From a checkpoint of a small transformer trained on Wikipedia.
Size: 8 layers, width 320, MLP 640 SwiGLU, vocabulary 31282, 28.3M parameters.
Architecture: RMSNorm before each block, no biases in attention or MLP, normalized queries and keys.
Training: a variant of Muon for these matrices, 7345 steps.
MLP neurons of a small language model. Each row is named by its layer, matrix (gate and up: input weights) and neuron, and shows model dimensions 16-271. Each number is 500 + 40 x the weight over its row's rms, rounded and kept within 0 to 999. Numbers have three digits each. A neuron's up and down rows have the sign that makes its largest values positive.
After each neuron's rows, "fires on" lists the tokens most often at its 100 highest values on Wikipedia text that the model never trained on.

L2.gate359:563524484487521496412487514500538503503480497572514499514495540473462499468551503515529415494477549424511487508503510483577494526522492509519490587528505472530475505521500438524554525561494572517500490525567583476517582510503559462446428592510512468503522465475459501518454521614511549472473464550491493495475562471467552510433485541466539483532423548495419554455552557484493527483432449488433450563532532551498519493517446501490484544505479550524498492483552421499519560520522502430492548511450514517558525519513572552505477600472461448538522456523444453525501537553566445504529467443575410493469467550507422529462425478521522476583484475479449596505498432405475479449504478514474544528498497516482582502478539542547481561456548468565499483430521493490478401496456494
L2.up359:498583457477507478479466539502439559528474470499454511441541519526482558404490490463500510518554482396467485540501455498534470434438491498485447498461480487494454514489504448496491503538542510474478447487570507493460450501569541479471561461536535504431449500517488535522488528527383444569582496465535456454527550507525509536619521559441468479392489479524456557462547481502517542505461471495529484461502472569531482527626486459479492433501407511459495485553462478470481530488438479453466440510522509520481524535448536549481560505451475520483513479532510464414406541453479513429521496514491496498479482586543505506521493520479560517495525519436483478488540533422502545470528521492462415488472526483528485522457477501505522479550588454506552537450458508511512524538489518
fires on: " Gr", " p", " ship"

L2.gate186:550477441541435461528575484557534474569429470501514466491494475505495546454540463497547532534529508498530502480533584541433526467496515539538450463533478470528523533477495489467564506545563565482525610523559457514441431454597502538506505475523489471453531511482475593516479479524523474501400546496528473446504508499471554522494454440539431544544468496450539601531520516523543519452458464464471505520454524486542467518475534492446482461490474540460568554458466553536485509515467514421512514579541515430521484530506457597532534456486546528505403507543496537513566450449508548503565513436488483463537568498524512504452447472538453471512577512489454510430522483520533474406475495463578524460470594604489552475496485510448445479504488527438520500546474523502574559462459491
L2.up186:528501458493450481524461452526493498516547508431510518500461465528514524563507508468457523517518558446391489519501480478427475517485515515543498442491425559481490482419446528493567539510495471493512556505512454512534483441430480539504504540492527583447476560546471476541521523476465423447469491481509576509542481513419559463472485511452478510538483520490501511528528455526521460498480455473513530450546511522553506495524508484500549535497507541401525493462502462550444454499489473466537551570541532469553522461528473525460524480567485471424455474510464509540524520458473538519458442547492528477435543454534552498614429532493547449554475503551508502525560499536417445492439472514498492450599496540508452499450572549498414519537476519470510585528495501483482546498436473
fires on: "=", "a", "at", "al", "it", "ic"

L2.gate529:482457481512523476484427479519469505574532557507540490598558515422470491522514454499490435564515487519483523554467490529484437481499497485519516448516476515449386500504547557511445496525509553519525528574523533547548447493485415490497510495441590485515511482455473445463488485504466512570570490581436467512468495421472586507515558406507522476545429431490552529545453550490529508468479451577539495509535535510495458472573525487481503518427436526444581539532566531460523467504431549473477508442565488529542524487463541585528523528533481520520563561480564448538464458388527413471485521514537489507514544471482528496550492539432487597469508518492504511498507466447520514472537497477531514538501494466462487488508515525501478450470537524502520518455515479532460594494533481
L2.up529:418497505492568509539569519551405487510485512524508566453487494475464484508532553506477475540514559502534513543510422557475453453519471435455530444537521485491524572538459440542417511499466483505555453453505520535472487493520439498595514479497501450463538486462431422456507448461520438495443539523501557588509492538464465487538510520483491492485446538462542451457566509483428520531536489521491532516557529511446494574506484512480562511565450573478456518463516503525531406530492441474500498471561500535509518445476535475436509485506479498447471489448476481504563469483486534472487495504479547497540426465431477527473424503496523493499487467505455505496418465522472488510510519504515445538532529490504465438450555494418498529440533444523507532417507485486566532477424471
fires on: ":", " –", ".", "any", "on", " |"

L2.gate179:451540567469483491535485500518478535524508493487465399471520574476481516513467540497422523491610457517486504477507488515469496561498421378480478454458505454477486507494537449536509506535564428525504469527514457495477461472544483532510462520521500491537525518516485492554483439477536548474592475544477518471463527517480488509495422453541585434469506443532426467508510514577461488452451473528475523481525455458508453468543440543484544546511532430551558474514454486537514499437503468472535433559448413538435491414466522464521522495505502484481500466475538443528499468454555462509541461502531580515508447530474493552464548461500469552548452555472470501472511418511456567475561494497493554503543502494457434460429448436458437479504525502450456462521503475509453575521468620
L2.up179:540520500529437513490559503532473568526544560533437570471472455500421572449493515540526482459467424532513541554480550503535439492447443507526411434502536491525471454479548548537403529568580453486538474483490539491471476564466488545543455440483540513455556473462470491495491458492487497565471497556482532491594600535550500498510468500562588499455440468439496532447519515541528573509569551490490514447490543444521582485524592460546495514468559498457508499518546482524512469520460473484499460534552498520496429451443534449503511523572495486461523471541585494505487513528501481539498487554468515503481578520446554504503494569476462576506504479475543475537529490502501533429535433643464454525475554455492408549526502542498498508465517472521513524562544505466498542535498547
fires on: " W", " La", " De", "i", " van", "e"

L2.gate471:442493511556479431509571553551394518485489480481462528489489546479513473432566435422443498514490499485522600490446467531438485506535464615454581569562441543484532508524472474520479522516487550522468558487493449517535534537479508542521511587498472581526460551475541499472553580565534498506471448463514506527535435494495459452456518583443518489499501473499492534426467517526516497541482440522464533444528558550463532469512518533472485564480508570517568532488457426488436427566496499528435426505506474451457547588450571538526456462517510557534462496471508506579497442543573550544468483448467455461561487480476524475520560431435482534513440530511550506466477469469509536491493478460436520534486473433504517530530475549563534458524578494512481459485452515465444525489502516
L2.up471:504448500485529446513511536456515432491484500506495428469561555481480510499507434367487503480521478462494544469455464497481463494556546502503462434485539534498463569548493525496493571491437469492468516508485479456488493451483443489572538462470500461515499533479499475491498564605531479574512478417454476485473441560536562513471516569490476541573457492493495485480538477418479587496536476515466558508405473492529488458418451423425534482516566516456502552512421538560518536489489466471494423470464462497468508476485522566533413502489537552515494533505532506513491457497493506515501575492475476428502510491412528488436492506486493506472515504515479470476512420465506438514600530506470466525556527411512495515582482455527533525518478456579485470526526471475479529536521550
fires on: "\n", " |", " form", " older.", "=="

L2.gate626:491446539505470475528452417556485549526478493452477488506519472466591541461448534484479592468549545544511544466394499438461490533483544589522482462487504508487526525494475483486489422508520472480510516505411471485442510497514485497482406506520487615516545535593494490467485533477463486464534459577527511576546490496524499418445540508481525536468480457443486474531485497543487573468492474546488511589436465540525575472515489470502490451556533455483486539538454441416525501475531521453490483523554449539552522507502471518572450543531546540496517527526444523459496489508504579430547465468491526524497430460483482468467564496488487461502538530499553449610559456487480514444512415532535542484469525490562540436449423543481458508498521490566516443548494493497522488533528592
L2.up626:538420487491465404512480480486498602523438499535548541560430496504483493466485423473468474439562531481426479556520515492460519506426481523472494497523484443530478508435436431480536469502487494485496433465454557486421494478543452460533451538414522532545558476514464543526526482500510540517475420487473426518534472423425485508537501480457447521500534470471491518554565469477471555535471456576547527477538515563466548490616456555445518491546493565580535501546539459499560514553513475428503536401507524454512505470554500561508409513486554525510522525550423515558530508465511471454561517486462524524505430548448530556490534483428509521502505527522514486508525546507505488505519548497416550551482552576556480490549512444509490536476545454551478454515451478541576546564565504
fires on: " with", " for", " as", " |", " against", " his"

L2.gate478:481508518512535442537530569461417473535521496484494539452450480508530470492512529550451453437433515565520482514566484489549618519495467530531521507472566529523593552514499498495516487462497584468448471510495514500561489510453526493534511537532470579514504479493511476526534475493492469508474502459507450483502523588533522449389509546470404469576521482487482473432535461440498512561441526533528488498513521483549491455608513579527503480591379460516411455505528428486569521506471475539456464489519467522557556546473441525486382501501439560459517541522444565589459488504518518524534514535521458479489548487508496449541450508506486523449465505442485469443473496527489540514524446529519457537442458553431543587492464467571468551509487466566481497407508487533502499492486492
L2.up478:430506487539458532529492512564490525483502501500523532494424412491547507498546411444487517492443522511482470550552449521543507494576466509558552472504523522486519522424469492486415438433537486442568540485495466486549441564501572532400511505375439545537464484511516531515535457503518504493514523484402489572587556587448553496408435431499516556437508456453487419421540487553530553530498508521424457497517480515511444522488529467516510496514457451467514460533479533427536512460513510527524388461570491512477475529497452463547531495501499547495489489609445483513469480505470499488503547487489440505446597464515432462455482497482488468458556543506507427497495431534530465506491415529512426486552471499502493486544480486478468527546507509483494578578503441542447499480546469
fires on: "\n"

L2.gate346:523451532482516526490548465504440509464481485462532508514444502525435521503528464514448461406468499480511508498601548498490517531486459545527478481418541436488446428593504438470520488540520551467461502476494417473534443562583462520604456550483557543540506465494527524490535411458467607511460494516457430525495545476440418481406479442522467565460516441461504498572549440526508462517501433446494536514447454512554589479557533420532491472485464428541503523529540475476492553493458525490534495503464458533539492434501479522510526529434473522445574530518498509545415500507484443472544547516453539456492546502527530431492501552547450481470435462529455438487529545507483493504476473471490479466445494459516522524469535502514519505465576556491490479475479481526587533517483523
L2.up346:572488514505494544538505558518479520454400477474465443501527542540563451455506512519487481479522455526575461564557448541493577521588458562440438478550510447419460379491440576488452471495482461491478475522507547482571525462570418467479514557543515478506466499522494510462501482510544486548466455457530505499504512531504458530499516477551512538491472460419505524552508503527561452486431459543527465450448496531543439479447521438538481466504525444512563502479477464493516449536492526476518479502488527521474508467554539580434518521473611528455506436495545478405546533467548482475516525449473518543526513568495538505437537547470455515547483478434458444554477534494536526473505525473492472473471485427556611511523521511455483482463609584513479454518482515437459504485534444
fires on: " =", "um", "iff", "-p", "l"

L2.gate315:550484472522488516434473506527457471479496542486440543493452518458474473483566471485453542550481521558484486524537519499495486460516477473455467531529477423563507526588522483484556506543470441559449481507523446576529519466518425513496523503497477478492555543469475542503530404489518515636498506472533516454508484486455514524494480506570438484558443414520485464530480486548486509428429582496539497455548409487471518533499532483481494452489613451438545425507511514501437524530468493491454532501507476469459438521517445513451505494465595454486470520510567499486512429578514503438483497552476555428530542486426432498508511527543478457524490489496472514474490503500474533442501541511459458549392522474513556553498480507519538504564568467510555511456510446475490469536481514
L2.up315:474458530482571480481538484494392461471524452475472581444469503445501499466535431413468505502529479577585495485529464528550568488473423543439466482502479528542533482450508551563518452534428462430504539519479501518534444487522582464534497517475424531515496590474532536482534407536548482490517501515471500476450536546469524440533493550427487514541554481493419517418538509485506527529433514562513510477436513615563558530511468488437499480477532542435458515591520463544514476466433477508544452539493570497510405443548495501504520452494499521538522468445530493472484499535513559473491527484547479515482547511513537465539552480523484474540452536562461504522536572526459505491467543490548487443461481490515521513484481569491511510515553504562496434458587485567484559564503541
fires on: " with", "ist", "rott", "ip", "let"

L2.gate250:549540499484509480548550535504569494427539482536457487494494532480521428465571494526484519521508535555546449486557479537543454495473546580523576520546540409549486473561460435494489554501531456489432459491490509457489489508448475498570520511496521521472487538603461513520516482514504454474458440509567525475493528520467446468424443503492469474482563437489507497507542532432450459534484519429493448484473507499397513507526545475476463519580530545526514542450363522514429435496484476533515584531476549506503558525474504457467470514542518557457516488516538548503494506459540438507541491506568464528493521491532481472519485530438493517519503497457533443534436461496452463511507444540457522508495547469419499458438561525557569483502564442480550446560538477439533457531474520
L2.up250:553470488490550471447435450504546553510463486490527478561583415457444472499510490497592468472488500558508444396525493544525512536509489459469521551526471501487562418511556441537487491533546473445526537487513531511498537483522464546511461510529515522439508590531464527436485516460489487485500549467515500511452509449479501472513470492544500494477465536512487428491486513446529435502446520458519445486427546527485418556539490463537409479474558534514484454432557491475489499493498495508463527549505412554524540536505555429520491514441469515537508569536380515461431553555533488515479499443566473567529503473487461481532562585509532538538536477504534526560500439456522443452469544507531521449527415486530518495559544493528528459506536532497549403486509477479535444487529527
fires on: "'", " by", "i", "’", "idae"

L2.gate272:586552514448463517589540479503472496527481436527534473395501539468506527589459474502532510524515500469490539615576468512449409465579486492499481558461443561513533546574481512526510470535545525511454562450500556495477455508488527427541501535565540489481483447490546478468474496514527510538513495475501480433455487515516511458580531533535504484461567491491423497430521495505474503514485433484400495478433456457471533488519532534479453471489554519487481556512436520528475561500543476618528465566461493464454509511444532464500524464539482486422520463483495480505457496519444470496408555552485501565561552449532480474489597495540467446512464449497484522482446515471476451508497547444578529458595483519491518532427506526487487458527534462442502468489495542527513476501505454
L2.up272:477472437492536501505508547460493416491534468419459477471509448444461474483551486511554536489468501551447419549538572484521486467562443525473553502431538580482529505531532481576567489529512468533461542525452520473476504493514483536507504477494504537472545434495485523514487495498533596535553558502516506396474433427497479492551545512498528551481544502559477447513540541454594462469545443467465521453461479476472461511519530457471454501526437415575556418520470483491527520517582489557437520504493496436484580490527487490463546472428490558484436472481507497445540432554467532479529456522511482512506469471482439476460489566478542536562455508544527507488437482532506532442462605489561597470544487442480473508532456501523493533455483495489462501477516569519504487515489505
fires on: "ov", "ian", "ic", " Polish"

L2.gate48:491494432514464519441491392472487501516522506527485486485437512575546559454536505442470513557480523497496535460447433431487512492535463463522586533528471519466489483449574529586504509477453482545449516417453567441471545485517456487528530542491503477464519468509490449533459552460498540458455512420466487509467492458539544438524559507531474506513547517529549510508543540520427434537506444456530522523453498484494471515481531519465462483490487543525430517468369516610511464526507476486486503493481536461485487501466490442528504508591415409479555551408491523499496555479512484506484546484548507479468526563459508526506470485630449487515501560476498492494586464372452454464509493528551452445570514455512472510489515473480507464494512503471565506540520549532530501583462490
L2.up48:493486540502480508507420505538449610534589545470512494496556497555512574472443504518511479471574468443464524564472458504528458522511468505569502463480457558506479498529516530505460486535449530449483513441473496529528540423465572501500525501463439468547474452478511483432528544600439495419480558488480466546486502537532506448523498496503511439563519474528550532493436527472559456518509467494448512588477548452499510541456517478459462510488415521476615490492476524488525520493477515514519453540458477478542422434459471516472550461484495424561472519522519528503509501527537477486542468475496528573502535517563533503483591494451529508469512492532444540547463451494513444469483491614520531524486475502549504614465552486511558557507482526515457478452490519581473487479536608
fires on: " 0", "ash", "are", "se", "he", "ve"

L2.gate484:499539472469555443466481538492499518569513476447504496486441530488563460493484514481479435511490497559486511513430504488551473513520525475476470555444544482493489532556529418538536523456465451479463541537479399471504460504530443522531479437491502525528466499497482539489506506560441552513519458518516554629459468413555479556575533531510526512511436523505473421575459476505523541556471478591546546461556525491556427513600510516450494508500514483507458508552502507469470565531558488532537522531520513432521479432453493513445439506503469535526466514480509505438480487505470538514541504498539446388487486483435462482513537573473436532541491535424458451513485522483520530583479547495534549450516555526528536529510501495512538531518538535497536537572542490498465474507468561
L2.up484:549527494547477509604483430457498517558547555441465484517482522538517473622532490564474449503559420416541512475479507467562495484511464500504485514440531492521531511537487501514471456435563553486518537534429553504493445497469474509513485463533520592549515527515500484460534531555493446554515461537462509500496439468501537463456552568546462491482468399516518555520519549525474450521476494499469530530514479580550506448500488524489463501580517423515458576450547547509508543518512500464529440491500453522493406431529607553460427562517508474508486502499502497456494476432508534487521486502480525471548492506532485505517531537484439422514593452531489514417471552508481537555540481533550492453450469517478523520556560576510490466567465537509575569457486547458483467531583533
fires on: "al", " Los", "os", "oc", "k", "ol"

L2.gate281:548518480524505496453501514562520525486476496530543508529435522442530533484459507521465526452511626605526475447506556486482574494495523554518504504489505493500457483439478488500478495551477527482590547546501518433530480548527490569487451566472513538426486493475534530518527465491487474481462543531542467422487641493513509564546489508566516423472478526520521445484494503627501467466453494501463520541509489456533461552502503476448492519481539467526542420474520599457493490491470494503489506486552483479441494427510455487508539449468443484559494500547505517507577493492495535428538477548508535479475456507504462516456478488482545500494602544532463475501500544506511497478553484503388561468449522499501445530605534537516474483543553514583479511524599549453545483475512431
L2.up281:499562454528532536464527519492532474410494515512496518576473517530545502449481499489473445557541580492551502512553500507559553480457488506504509458493535474541573489527505515516546494463401564467474483552496491473493470535515568522507483564536533507505471452483514493559570510510587622472476506435490501482532544499448462527470538532425442455502510526530469529531433482516525500555465491467527443426584508526554521514540545503449485514519472508552506510468574483456468536540464442509570434431502461501461542387566519518473476605423486587560503482596497479529428483486489482538511538499480528476464556526431532538466567471546475458460515469495459484436472472553549494485545542423476524557433456453515463514539525498487417529436479497480467501511528523538475539456532498
fires on: " this", " This", " Majority", " following", "y", "the"

L2.gate168:523476467509456513493499419527535467475533470476591475493447490478487548512442488561491436481538436547494495523454588495487529527604531531553518443511538390451521461572481508474527543487503482422572533482477562493498431570520540494483512538530538494532485482559453503589525433488529558478502477496466496486467489494498575486452553537453545525498535532559483496510604581578503494549457415450492389514538512454470454487496448445449482529492505518454520493528562550461498495514551556494524459478510571460518556531475454463522483471458503523450500451482532507465540524496530560563550466518522532559505442515516505507534525508500516540455470491501576550491496498480449522503423490511520517505490548469559547540587465503504478443485419558408504506472479488544520493452550519
L2.up168:536558539531523427543533508480495562523455479536534530478449471422454494499540467525437608487459489456496490493444468477502476503548516510506449489462504481461472560504452418440539505517474448556487492493477504489489512498496539477515531489515534514518489522489507492529494501497520463435484436526502513573623510520514534411488516603522505617494479517533492434564473447559493456513477497486446475561529539466444499555500535473456578475422490554523480508509477548475519445515564517410421507499502513460597547457491559449520469491473493495485469472411473446554526514545466551488480518589498436495509496532505470480526480483498455488490497479554536501460504487389460462494475498515497531547511505485506455532567423482501467555587526486477459457508486459500523523473481498
fires on: ";", " as", " with", " and", " since"

L2.gate365:491508538525549481496460542465484483513469506529464521488505551495474523510502487471448528400533557579472491532538447572527441524556574457459472468488493484517556499453532531511497523481520518604564448554509517496500504505479527472477377500540410502517525520485447470536493486545529448525513477506474524531544527527513522477498514493539410513518448468499544442398526512514594464448510511486433460529513474504559586507512467484468501540496524478529446460564476577527552540572445495460511485513531516505477506505448481557485511532425568530513489558454492579485465510491445478495616485415489440442558498441504503510499545540453502459468477552437475433456502486557462466500494494476475564406511453499535545509450501469489505475492451513463492456541595535553552485631539568
L2.up365:438484512572456511474469596516464531523568509490491502467534534465462515536531505489512471518442506535534508480572407486560481624566497449472559465493509453488530533424530475548556468485500499611546438542534507499470528485592535472493526558580516466558512502506428477544453416505491464521522561398523498481491471511548563523484486498502552518482495443527506502515522565531536488470534534539490484579500534520484519530514551469480502459449534525506487515447468547476554564485521510537545583506581555522491526484524499514483501529420535510547509553485542587524560483493495514515539482485560533452476447528498492524457468503440463460494497502542494456508475508521496531521523493484423485505464490443531506462447533505445377532448490500416512456475567510592515508585487485
fires on: "\n", " 0", " 1", "It"

L2.gate621:534449470517540459467433519475427537520506510461441488573529549557499467512542424433494516542506430509483534509463484517538370450462513524422473450484554483519478526490458505492488429514503504480466490539529473499496454543443467488539519511485509539498469586516524527464497527471568379525507421502532522511478499526470530511451448537453518571473526438585472505596494435533482486517434558478529474550499494473440478497571528520491511496504563554471545488489528465530559416501438532446510493542568519472453594534521495466578526532513520503504406497491555440536493453521473458499517508574530456492572556483528536530525483441555454511493510527483488475422480502506468490509463406518628484443508480534536460502524487522458470466503503564533491474494537461440460614504459482
L2.up621:525429585510525549516463551461498485617544450520432417505566560437462431541472479516528496536510477516527462489499479561549445503469486464436474425479467470576512502451430506476494562522505492496510476539503471510578511474507502504535486558558510494496463563508501460528487465501511531438504455570481546440464446559465447493518455455555506533514517476572468504554504525495504541519453514424531453519371429497501454459467463476524516494430564498523504593554441575512542489483467540512504535556530466530493432464483490430524571509468444469507503511436603533544567474506486460428473481461503515536599537463488558537499520549526456482483526533516524478507518527415427485471541505561530527514459481498488512472515516502456494472467518516539502504508474546486477543453497516
fires on: " T", " P", " H", " D", " B"

L2.gate570:521478551486499457508534429509508483542502445500506452468514518477578486547495520503500478485470506489497516455504451532539548503513480496476499462478442504503441576505508477521548584559520542530491484613577535542479572463494493503564460449486517520524491508480428536475496503531460471452534479495525547480544482475502446504509494534526494535469487454480559527499519501467581490469505494503490512476518455502415468506582519544509554546526466512535497576478494509489491509494557491412470460551508557503485513470434504529474453448466565556545494461520490529540460516535525448466508536526544436526485469468474481399467471517557516569418505518523525543469427517513544522496524518529535509524539478384524386506483532515467467463531507515461517538534533584458500476509618474
L2.up570:454498565466557467582537467563489478509464509543496475525406509546564514477503450507519464544494508514454501470519485493500454414484573492453555511517445435492473558467460548509543517537468497495463488576555492516519528512462513506482528430516474530505535487511541465480453436479482504504500438519513460464512505443508464463508497412548462562446458515427481458529489495486544499518513512479504495541514500538430474508524445497499513520472514523585535429506486482501457417419535530426484490549474575442492511525472556487537457480456558512480503528495474560532394480511519505510512466516585523503482520439427512490503461492513557466461539532562547499533514571516494421519485515502450480511536535537573544528454492487419485497531538502515526505506484521564515464500533498
fires on: " La", " Ma", "a", " Ga", "cha"

L2.gate254:550503482545510439463533512502463500582443497432459471546491509494442479503552526540537536520606443514447461599491560492483420529543562549464498469496485537524513495496462489449530480548474485471509467517472519499504513451525563459504506478559529491375518540488556512447487484536477511541449487545505505462552486533504538500430422477467506461508530453490499468464494445470568500510466536509531497569494538532535450535525543492547436515482419547521568457486500518507493539604508459472451507505468441444563537462474476464501497498452577558512468472496532539518517453544463502530537497456471523537527522446469524420532509458560598540519468516542495494523405531407436500495495540544425478480497507477504510565476502501505456555539437551431517490461612490508485513478520522
L2.up254:478473441455473443523579497489525445499495408530451472576547502590503510477505506490498557465561481509528497522536511487496539484540537552488504494508453557563494465467363532455526487516520440494529561508496547491471555443490412521457571537467526460500469492466464496496474529500452495487479483535481501434558557484483476527566476554463470538521519488480503483458516534447541473475511463497529463522481486501525479436430555409490514476537485474512525433479530594548487521526413492501497475560485436480458506506457525528508513521479472483429494502478522574480555529442465554434431430477476477522518505514530438443567387511491420478511528528510514491565538456463456496557405547463509501494530505530543470548489551439469505559557615497444471499480500505459393465426527457
fires on: "=", " Bronze", " is", " after", " For", " had"

L2.gate437:452530511442497494539468520508493463496533512479534542423493555491435454481555496511453463506507533531500483560540500494498507477518601502560582504528487454446496523497428543468496510457528482511521492471481538435533612476506425496496544454522501474534472494470437552554519486510453457440410586487500452490416492481471463534511557596532458476558460553467462559478536494496572456498492516467409544563491508549412471501529526508480508498479458479478505519547524473469528506455458489492524427526497534590545498510466593465462525482509485514519485554509526515495541544454500507492487517481496489479548535469502453527492529490366554453561441496493505569513533507526450590492512472460493474509485402551534544441459509485485494505411533480476489503541394534525456449543458522
L2.up437:567459547424473545453582524489519486566494548489468502512457473497492481483520419483500523482481436533476572446466429520557474518466488480447431512474507464534523511533522541488497413527497522501480474549472447542474542499402484443590546492451514527480485557633524505534503542521483508460461481462540610508480516438523515480520501480492459487564511505499487489517513422543479539520457507494541483544468522515563499486466511504519544502571511457527545425472556461448551521560499505450585517517499504520561505536477444513462418497518524414404540474495430509571488466514512494459505557475456453486510526525583477550457516523480352462481489537442511552505518497430498484456487537505525475553468521498561525580487466476510496527512509439508493494531561526460517551434466484
fires on: "un", " place", " up", " out", " down", "ame"

L2.gate8:521497517473589435551463470404519511446452530521487456557501356496493517468445521482463443444581494534545524503521526537449450511502513476480516422506508544550494550494529498524412490528519419471523552498557476520506496488517533544553489510468410426526542529474483485483443524597457497493523476458529426561454453522548534554440453492406488422449547412412552507570488550506584494472556482549457493427454530511456508518484444538542492457552510477481551556458471510495427512455520489520458456443546558490528487442505497468492512588480436514497492554481497493491394479455420537478535532504501528494548507467483531492563535470544535469501490506486502449498506498484460515499516482482545415510495464465534396471459456537524503473476527476524521475503521556509492503491515554
L2.up8:452523475423547493497493435491505539576467462493464488498577447475452546420459495456529416523505504563479489435519473509493502522572514553574530546511566472591556505526529495463477584463422441467468530468506479455495542481476427524513462468544459460558523505457565485482466466596448472512459474489517511536423474516528466473461474506523490454464593428470539488466440529509536424440422502520449524509443465472476514500515495557485506481509551495465518511550513460547505455470499506536483454513491517473527471488490451528521520539447444540586483515517524461492448541541464479528563484499541461504495533468510500477550534530560531508574469504494581481569478448458437529542585469565543482431488475428525467592525531502536559463450507459498513540482567528413516541483456517
fires on: " In", " Re", " On", "en", " Med", "em"

L2.gate391:527502440523538508528490457521472472498520462469580437505499496430569456498536396495510450505498508448521473532449496529457517522429521515447508520481565447487535499537483488468473475449525497529574527450544518514471537473504446485562553519404488557513428511476479498506524485452483515603498525497432534457406568547460499502534507523551530490472507502486473482473506441560463456455443503545483478533462554421440545483595493438510484523555499547568559465537532482498520531513539516426439525422506459461515528539437503482496515518580419530494511487492463532486445525467493487522470496550461496483474548515456549387478416509497451544512504553528496483444489506508499538519408517443569452536506512496508470554463537546435486488500451520524506496492521481436482498450499522
L2.up391:528527532467576478544515481498524503491507470500505523506462469513513534440527524478435486512508465449494505473481450503517447496535484502483487435492510501480416575502476552430445494455476481454473557384468506500513418502434499492549542492462472463516454450537492613509558454513449416494485568498550521433537521534534506515447493535508476482486482529559508455515522444466482524481454447518490480540581461560497541505517487499477493439449502486424479498534469471491529459492491523471460457466501531446519524514480488511541483480445539500460530492533379404483566473576456499506502435565562461508450548518506552364541478543474460478486525537492492517506412480486497462479579460477578440457448537454503515530620565545516490508543456520502458529484566509457507625487521510
fires on: ":", " –", ".", " -", "R."

L2.gate428:558584559490559542526438454509538476475509502475485519482545409529440475476600507543462546514499459555461448432535532489452513536480468461501528462467476562501506447476507552501573529470499466503478507444498522441531498499459566467506463496532500436515551456483526536474517534483447453543521509557463448570541551475493485538525509524500492486436401586576557483534543504529513484505586453565516549486424455491501557493514524476499489484450526559486538537475466447463497527577491536523537530532472512484471507515580478545425476557536535447444506548549518529542552488483548510468578525446464505528457430454509520425461615466482512448519478510486592545530439540508580516461515498453531558488424505507540493486442469539528508516425475506548538470519483451547560515461546527
L2.up428:557485484502509536484469505511467485474492532481628535481488517492520519540539498495490420556507425503546468447493530438492501600460464478462485472472504474526495474452570547486539501487497551466479481398471548477560456477543506496536448506506542472533493456453512552490503494488510482537469579492471547478484558405517469495525484555426490451604422504516535396497596505466475500528507485510529526441465514570459523541503455543497465425436480483475463571594490545568496499458482606572524493503512485532440488521498529580425440517482491470474498551491512504457495430511496526443590500552470463421536503535509525523523561486504537466544457588468502469489490540475488573479443490546518492500436459477583510467467468532499543508487424528544529551504537500484459493457520481
fires on: " –", "-", "et", "ec", "t", "at"

L2.gate382:438581496514482431456483472509608445465459474565462492441598537477512456469571411466508483613493546432498434553502526485467524497486452535518480519517504546482478502498504497536554566543441539534505464473522536457547472466486554472558507530494467482527473554504389452456433480494522470517557527501442456472449497523420455464481464548532521520506531527518463512526527451587538515546520493521469569462517499518498397488577554571466482469417587529445514559472444484499498494474524571486477506428490462538473415494478462443486428508567506565589533554468500457472461478505522525513490547445537455508539520543434549480499540528496598483529542473532495463456537534470586440525549504500469545516468476491547511506465518481497536483453514527504489517541519546501405542509536517
L2.up382:489515518483506465448455423413540459523515506416490448490511499537511559520469468468495552493495444454501497489465531488495466527559396501573519537470529376456549538519494523457455512536584498500460509547557508573482489538575504504498555550554463545527492481508482522466471500539574542517529526483493474542478520508540473493533539482502479479467593435456479557455486437587553490553488532448498456524441447581517472517515583473527386486533525563529424508521481492466554478486543494433481505503492551480483492457503490500505579520547497518471510447528465501530563436554546478522491490465465497487503528507444451453554521521504429452562478463450485478559461503567530515515553516549479486571480539525501463491491530531538554437516497495545422527525507539487474527511472507
fires on: "On", " On", "p", " Year", " In", "ass"

L2.gate132:475534455534467609471479483512466516494463445565559445553424485550526457498442501491547485491619469478484487503486480477555529451493477456487518455526485501521557434473482542546494530573449516484579493486493481449508474527436453558557505564479525479462376546484570417477503507472527532378508503490489523445474498486508454518466455545516415493499524508471446419497517630469533486486491492452498430470491444414548486415545511450441505579471446533529463522505418520506436518443460549577488508555527448465466431510513510467535467519502587506458509471467498559519556540492553508503502455502470537491498513492470510510528427538479503549537468565445454514429486515530459457456459468513473491503434463509516483527435548508501506465548528518560511464550524466423517501541528483
L2.up132:456437454449516515544499531505536548548479462472528413493490451582476508455495492494493450469502491537477527509476552482485588460539500409513515493517488495531589382568521500463464573524524484563507537475485445497508508448527476545527551557485480497501516492535455552518436521463462532524583483546488439553470538436471496557475543509522450571535503470515526447512513454470486471430499461471510499571546512471530484546473482438463534532418512495476439559420531503508429439585464521479540579508447489468460499471474436378414435529495511519473519486414485541480499481489497509388520449487499536521547473464496503563445487535516562486454473513517528567577535492517477584461516510532493471434545483441474483490507496550460504509491472452513483523509472456435491490484507525
fires on: " by", "ul", "="